From a checkpoint of a small transformer trained on Wikipedia: vocabulary 16285.
MLP neurons of a small language model. Each row is named by its layer, matrix (down: output weights) and neuron, and shows model dimensions 506-601. Each number is 128 + 24 x the weight over its row's rms, rounded and kept within 0 to 255. Numbers have three digits each. A neuron's up and down rows have the sign that makes its largest values positive.
After each neuron's rows is what it responds to, as a language model described it from the Wikipedia text at the highest values.

L7.down658:096162132114110171168121133117120111131109164132111116122166122132097085148156127095142149099128113118184080115117123132163104147119149130097104078096142095117181166108080161135108140117130124149127141151178106123118119188140121123083138136141124084146129092139097109125110152149111129154
Table rows and word-internal pieces. Line breaks that start a new row in sports and score tables, plus mid-word pieces inside prose, such as ov|ary, con|ver|ts, ex|empt.

L6.down937:107126141144158136133107101107144128086083113131119154131141121138104099094127114112093128091128164091137090146110184132100104100164147174146103113158143119132101102097186108084118107117108157150126154123143105145115107031136123155099153144137159113099079120149130165127106135162134160116
Phrase-closing punctuation. Punctuation or "and" right after a long noun phrase, list, or proper name, e.g. a closing dash, opening "(", trailing comma, "|" or line break.

L6.down1255:116148155092146132090101113165126143140119113153124115150137120096152169139122161103142085118068067126173085109172140142141101115113168128118150138135127167122155184114130129131136125134115119092139109138131149130130115144123115175166117134128127157094137132122097099109159128127142109157
Name fragments and table pipes. Second word pieces inside rare proper names or technical words after a capital-letter fragment (Psamments, Krasnodar, Zee, Noddy), plus cell-separator pipes in Wikipedia tables.

L5.down1249:108105135130167141094133096096158107141162125143137137142119107098100122144119163124061124179133123108106102121127142142170117119106119132071139125099128135109104147137160145100165133120147124127138118136152143103122113180138097183098148166129101153129111125076150120122155109178143137149
Mid-name word fragments. Interior pieces of rare surnames and place names, such as c in Jac-c-ard or Ric-c-i, od in W-od-eyar, B in Mc-B-ride, plus the digit 9 after a thousands comma (16,928).

L5.down288:088138130122104154122135137121151132150148141129092140135122132121119140128101110148111163127107103137110079109172124110135105141124123077084105148166081150158155132107089124114145106109166180147169073137148144116131156137112109158144128101085096122133169131148132088146172135121132154129
List-final conjunction. Fires on "and" (sometimes "or") or a comma joining the last item of a list of three or more, as in "weapons, and", "fishing, and"; also table-row separators.

L7.down1516:084120135151114104137093121102173121122136127157126124139127098092126157094148164146068118107122120139137108117113179113152115101176169176121097123143136117125121106147094197095181134139155099138130081124135124105128134148150119103116151108123110124144126108091150139142107152131088131103
End of list. Comma, bracket, dash or word piece that closes the last item of an "A, B and C" list before the sentence continues, e.g. Rey, Quintero, gymnasium –.

L6.down176:141106097143133116149100118106083156145114166178172116168184154081143103149087123129142126156086129122106147105109089157160126123129100122092108119073085128151152145109108081117145125132120138084120135129192160129124128113086133135131112137143124136145116106175117131119104144106104128140
Word-completing final pieces. Final subword or digit chunk that completes a split surname, place name, or multi-digit number, often in tables before a pipe, e.g. Kras-il-ovsky, Zan-on, 7,6-26.

L6.down1638:154134133124156133096135083088157104111162101116152109145107130133092198130157121116162103106124129140133135163167109118153118161084139139141130111094147145095104160118118134100124140132120115088153126143124133115104109116143101125117141105161131130120129146118095107114128118083118139134
Mid-word subword fragments. Short word pieces inside a word split into several tokens, often acronyms or foreign names, e.g. Adv-oc-acy, F-D-J, on-d-em-and.

L6.down1318:137159127069143134151118131128143115168141127150174133097124137133147077142121161134140120116143099092154156140139136144167102166136134101129121101143102125104096083193148141131170113108119111134149135142088117153132127094147115154133091126111100115107129170117154176116137123109125130137
Final table cells. Last cell or header of a markdown table row just before the closing pipe or line break, such as Notes, Report, Total votes; weaker on phrase ends like out, by in prose.

L5.down233:125169144103136099175120120141135157137085145145142103121124134159098102107109103147191173130113113128118087135110137134083149159156128165124093119112120137122107141133108126115108162136118181135172109175113148180174131000159112168090135119123109107145140140121140141127090104105121120100
Sentence openers and table breaks. Line breaks ending table rows after a closing pipe, and determiners or nouns opening a new sentence or phrase, such as A, This, the capital.

L7.down1132:100129161113151150161123141144141104143114134132131117145115104153124127100169144112108118092090122113150090142140192137107118123127120200116075148159138111156099105151115088117053146121135123064109142121101138117116140117117106133147132137110130085141124134138160129123130093113122097158
Table cells, split names. Fires on the first token of a cell after a pipe in wiki tables (numbers such as 87, 0, 2) and on inner pieces of split proper nouns or words like S-op-ron, T-olk-ien, In-it-ial.

L6.down1037:134119134127173130141144094146128141146153078100113105120141134103134131133096125156166081130127152162105134111141119169125111109112149134129166169136160162127102126143152124128135148150116147112135104134137086118121113181158128142184180126124136126120094104156153116120095132121152104116
Coordinating conjunction "and"/"or". Fires on "and" or "or" joining the last item of a list or a pair of names, as in "Grigore and Nicolae" and "Sly and Gobbo"; weaker on table cells, numbers and punctuation.

L6.down2:120128108082146102179133079087152136141123061097145154117145112132133102101103173124141095136181159157135138161139154134127164145074135118107145139141136111131126121156132131190103132103121104132144172149091159087132130084112149127144142128132136131139133123134105115160134115158109157129
Numbers after "the". Number words right after "the" naming a known group, such as the two killings, one of the fifteen townships, the three buildings; more weakly, "of" in "one of" and "and" joining paired nouns.

L6.down272:158061112112141079103148127125181138160164142144101164119150111145126151112140144144114117148113138110165118126114152180101140131137112129121114144143087133120121132147139104128119121105129079143122138078132133148114139137125136120092119137126125150143132115082159151162115134105127114134
Coordinated list items. Mostly " and" or a comma linking items in a list, plus word pieces starting listed nouns, as in colours and, physicians, calculated quant(ities).

L7.down1623:146155091136170111118118155105106134156161087129115124122141167082127126126161107128087116104140131149131106154121159186145121133065153121115128114159135118119119109149158107117093122141122126113121138142142108106177121143119097156122148149169125118130150112192130133112092137120087082126
Final word-piece in tables. Last sub-word piece of a split name or number, often in table cells right before a pipe, e.g. Sim-one, 35,6-55, 2:55.

L6.down558:141106081139125156178138156131120129136132121097142119076152192111103160173116145134165161154136119120171167130146107136123090105119124139152127109084139090129155075124149131106165107145111093157122112128101117131130109154149171155111112135130107146093110155166124148109086112135103127111
Mid-phrase modifier links. Mostly and, but, to, or commas joining two modifiers inside a noun phrase (a large and important, a small but interesting, 10 to 12), plus scattered mid-word pieces.

L5.down626:129100141082125096119151118117122110116125118178116121156133111135075141131167136168136165106115141139129153121150189144108100116098128118143130109118103100117131168118108131128132145144148108143145136146116134171110136105161118160180138085119103118087069113084146135126140165150125164162
Noun-pair joiners. Joining tokens (and, &, /, comma) or noun endings (-ing, -ings) after a first noun in paired names, e.g. Research & Development, R&B/Hip-Hop, fishing, hunting.

L5.down198:120164150133108141157116106142165146159131118087159143115073130175080149148127098134107106135099097138119181142136119170129129135131126139136149162088128126143140149152136137152114116130158094151137149174129122138140132112140131125187135136126151080113105127145077099110102154107184123122
Mid-noun-phrase coordinators and quantifiers. Mostly "and" inside a noun phrase opened by "the", as in "the Hull and Hornsea", "second and final"; also numbers after "the" (fifteen, four, 19th), plus table pipes.

L5.down1707:117085131199071129128158145105142141107124190145139119130152142187106116099122109135121155128088155110141100156158199128135121114144174121127158136131112120092131132104137103126094101170068119123170120143160091166091123081114134173148118123130144142125148107146097166096154121141133115097
Closing list-entry qualifiers. Closing parentheses, quotes and semicolons that end a parenthetical note after a name in lists, e.g. (Lorna Laidlaw), (first round), ("You Killed...").

L7.down2:147132103160144118108125130132091127112116123125125157091131102134141146140121074124129171173134124141093130112147104122159158124082174147151129124147139104139155115074097167138115110153117153123106103147121143103139139126092128113136170124091093138093126136153102098121152139120126154131
Mid-word name fragments. Word-piece tokens inside the middle of foreign or unusual proper names, often in tables and lists, such as ag in Niagara, Vijayanagara, Santiago and w in Khakwani, plus a few "made"/"making" tokens.

L7.down1434:099132096163142127138118131169143160132139110140116145103114143154112106110134137151141138132121118135140163097141174140131135143117086133169125148122137146139107141122105108138118102109103136132095091162105141144089115132155141160105112192132121094126130127091141108133131168156153119156
Anaphoric definite nouns. Nouns right after "the"/"this" that refer back to something already named, such as the painting, the work, the film, the genus.

L6.down125:095164140146138099119125128115106140128107100141130090138074096124116113106159108126147185129129160153093110138139207128150140137115115116105161145090128161138146193130133092126123073164129135151117092089158158122096109002119126125166154111142109144126124142138121103133143100135119194099
Anaphoric determiners after prepositions. Determiners like the, this, that, then inside a prepositional phrase pointing back to an already-mentioned thing or time, e.g. of that time, from the then CEO, for this species.

L5.down222:103134167119131122111116120138105154100142079124147091129110118131142128145104142156167136124140132136117124133126130136094137172116120142127114173095117122104129130128147117113148127162149142129127104115117077116141137200105124115119125108119102117114098150149091103146136082098108126110
Name word-piece continuations. Second fragments of words split into tiny pieces, mostly foreign personal and place names after a capital like A or H (A-al-st, H-ass-an, Elis-ab-etta), in tables and lists.

L7.down104:135131133141086140112100127155126131149100045173099102159110160089110108123123115143154128115139184150161094144143160109155153120089163152104115123130107071129166131124169075116125101086126157140140132111140128140172147125122124136158134127111109136098151120189142104079100079126137178095
Decimal integer parts in tables. Integer part of a decimal number inside wiki tables, such as election vote percentages (39, 26, 76 before .37) after a pipe, and line breaks after article titles.

L6.down247:136103116124139165142093134130103098137099151121086159107133160112108115150144082125164142128108141155086134121122121136117100179127117107141110132157167100109068134102102149062101139116145174124133125070081162104133151124143131092097126123127089135103110096119123138146142121094153116168
Mid-word continuation pieces. Second or later word-piece tokens that complete a split word, often names or rare words in lists and tables, such as Band-el, Jam-el, jung-le.

L7.down652:154179182134134106161130113131205129109114097146157137076097142129097093129122137112092081126152097113137086152084162125135120138137146134117124126146123153112127117133124118095112155109115115120156138123140124146115146101143129166114122144126149159134114143095101088098131211161134111102
Comma after noun phrases. Commas (often fused with the last word piece, as in ation, or ium,) ending a noun phrase, mostly in lists like "a weapons company, and"; also line breaks after titles.

L7.down1189:091165077116151130099200128118119177131133112140138103104116135138161139095136083143132167125160139168097112163182176104127122104128166134138104117132080151138124103110141093137102111135113139115145128127104129107141116063144129115127131093109132113109148114070101110133130112173128151134
Coordinating "and" between nouns. Mostly "and" or "or" linking two parallel nouns or modifiers, as in "the nature and cause" or "19th and 20th centuries", plus occasional mid-word fragments in names.

L6.down40:177101126111167127136132105107124139114131119146085127122134144141117125122117147169118143140135119184131128119161157143132087162120126110152121124125113143152108172104136166116140106111128131084159138125130142147123108103148170137106123125128122137158110143087087131159155138151126096121
Wiki table separators. Pipe cell separators and line breaks in Wikipedia tables of election results and stats, plus mid-word pieces like Pak-ist-ani, sup-erson-ic.

L5.down383:187139162109117162123146141132163088122133144129081123107176094134134141119154115128123109122128174144157103168140160141119123123167131115109132115157129075110072140098140122134156118120118147098121111179145163138147116112142133150117131145117096159082119154148125139113110140117110151089
Table number final digits. Final digits of multi-digit numbers in table cells and stat lists, just before a cell separator, e.g. 39|9|, 42|7|, 6,46|9|.

L6.down1721:187135091119094128119099128197134118134137162129127152107105119119103140125141108149102137146123071143093127143145124170153125168155103107110143096139096122129132139123110127161137111117149139101146143153107143148111126166138114122080139150120133142163114157083188126088110176136145088151
Tables, ISBNs, word fragments. Number pieces and pipe separators inside wiki table cells (47.32, 23.1) and ISBN check digits, plus stray mid-word pieces in prose such as a-us, an-ion.

L7.down1704:140130170151123172122139133117146127114106117118112091092153126156135117168131118129157180161103150096104155101102113146170102135170152132135110146136129135121127122137155082115131153170111169112159125117124134055166097135146152114141108104077097154137071118146142155139112092132152174115
Between stacked modifiers. Commas, and, or, but, and adverbs like formerly or newly between or before stacked adjectives ahead of a noun, as in fresh, powerful way, small but interesting.